Part of a small language model's weights.
Size: MLP 960 GELU, vocabulary 2148.
Architecture: rotary positions, biases, untied embeddings, normalized queries and keys.
Training: 205M tokens, 6250 steps.
MLP neurons of a small language model. Each row is named by its layer, matrix (up: input weights) and neuron, and shows model dimensions 48-175. Each number is 128 + 32 x the weight over its row's rms, rounded and kept within 0 to 255. Numbers have three digits each.
After each neuron's rows, "fires in" lists the words (lower case) most often at its 100 highest values on Wikipedia text that the model never trained on. A number after a token or word is its count.

L4.up354:108153119136097095173120138183116149148109131119113096121110115118130144122120120111107089117210108165151137145080147120129146098148120122107152108072086063019117134074074158127134096126144145138132161089146135095138126124132087219105141120030123159131115133125147160159112120161123152103132163091147116126074133107155185117074101165127116093038160169092161134110166124130150069167105
fires in: "to" 21, "months" 9, "fourth" 7, "place" 7, "day" 6, "days" 6

L5.up827:107102055102108146108113119170155130149136154130173099094064188084147065166093168094107250138167171138122096154096146152138091125071150189089110100128088155092115175153149184131134150078106144165103098170097138085156107106068117141139109143122062171113096150173179082108136131148140182064122163134140126094124118106094101113100110135152176104124143152110143152148138098126133165155135
fires in: "by" 55, "after" 11, "brother" 5, "towards" 4

L3.up545:125094179119152130099165153150104098072157098083128147082183176083106188182098114116059102157161238108071175095139171101137158162174097130172194150107147163145155134151113153114149184067146086125106090145194146123116121134148160095150161152106096185122168087100141059141151142099147078177121144139119156115121150093120125145139117134144188100154105181145148085114138106125108126099125
fires in: "film" 25, "gladstone" 10, "films" 7, "publisher" 4, "madonna" 4

L8.up488:140114126079123126102116151153099084087125105129115178162143155144154128118157101131126148096147167130136160055105124092128099133122084190163110106131126148207156054150148113145113097112157094163101130060154110040118141135115151119123095114075143092132202155141136094171166080180211121106106155108139154126092099138146140126152117173078138115126106155080122185142210108099136159084162
fires in: "may" 22, "march" 10, "october" 7, "july" 7, "december" 6, "february" 6

L5.up903:111100140138138157089138109082135086071167126109107199142114104187128141123123096134111103104106112144181141155131142142170090179165148131140116169163145136078099069158117162168099102139126154161136110175155093169158083098173169180075146124094112137122142148109155122203106181059181168120122121130130165127080096151109129153122107136121114099059113135095103109131149159129047159161094
fires in: "of" 28, "two" 15, "lee" 6, "three" 4, "architecture" 4

L4.up161:115112048143102140073107103198127157145097149146113138135110119120140063146160154121154106129101148151103086113091084088178177185157140171157100161138135159106181153128162157148127162119198092127094104166093160113157094141121142153113044147065182145117095199095116150134139152185117136174097110140116117120077107048182118140189187099112158129092165115159160103082162150113151133144155
fires in: "democratic" 21, "parliament" 12, "chairman" 10, "secretary" 7, "member" 6, "parliamentary" 5

L5.up839:116120152144171094118134108133151048134100078057142133120156085099133101119105156140116137151106132160087140083147068168199211087043133148131119130165120127090096087178110138146152112095126140100131117111136149137096124110057111126098086142138052166094174123122130149144088148152170101129120155128044125114075154144172165063135108079176102173093160169115154147163136115113129157162180
fires in: "where" 24, "gold" 12, "macedonia" 6, "to" 5, "temporary" 4

L3.up306:076162142146137129144096086067149124063157139170155114154071166124133171136185107119088149126189154138126112117115107107117114223143162041090139135148149117165120089101105153205126170108147134080102096124044131169127101118149107142129168100169144128162141170166117127125153115100143188118142171132131146121137106137128115139096109097100163176109101131117129229116081174115080082110140
fires in: "school" 25, "education" 10, "schools" 5, "college" 5, "hawk" 5

L8.up549:152184183137130159092178112097139136098173167142111110165114104125101127075124131175124182158076094160118133096177068122188106197164084100115135132068143129103204142145087116149172112145152098167153099135108078155157156129167117111130150165148068070141074128174075182081130101154133113101134177143081133109105134210125124157148106106107186103101102135114127170149091156077161095113168
fires in: "for" 46, "sources" 6, "forced" 5, "greece" 4, "source" 4

L4.up837:180166137189173121119132178105158106141162118122102140120069116087112148083100064174148065090129138178081177066101168137138178117119079126120071126127166147097108179135129127139125163081135156114107154136133091089067072100133136163179119034177094093131199139128162157136109175167153179117123136117084142087121124143066097118116105203180092097138119140098123133178148128112157140164162
fires in: "while" 22, "based" 14, "bar" 6, "after" 6, "its" 4

L3.up62:077176158121123085068158143152113119082108094053111165142081067126175123124079052122151132098111121081116113084165102163144152170183184101172119126187129105146137115160114103134127153117079160171105074097153161160118138104105147152152109160143136117091121124165137216115077110114139101113119094135156133165141166173138131068155112085102091132168147137162050167104155140096134099110105
fires in: "album" 22, "group" 20, "team" 13, "released" 9, "season" 7, "character" 6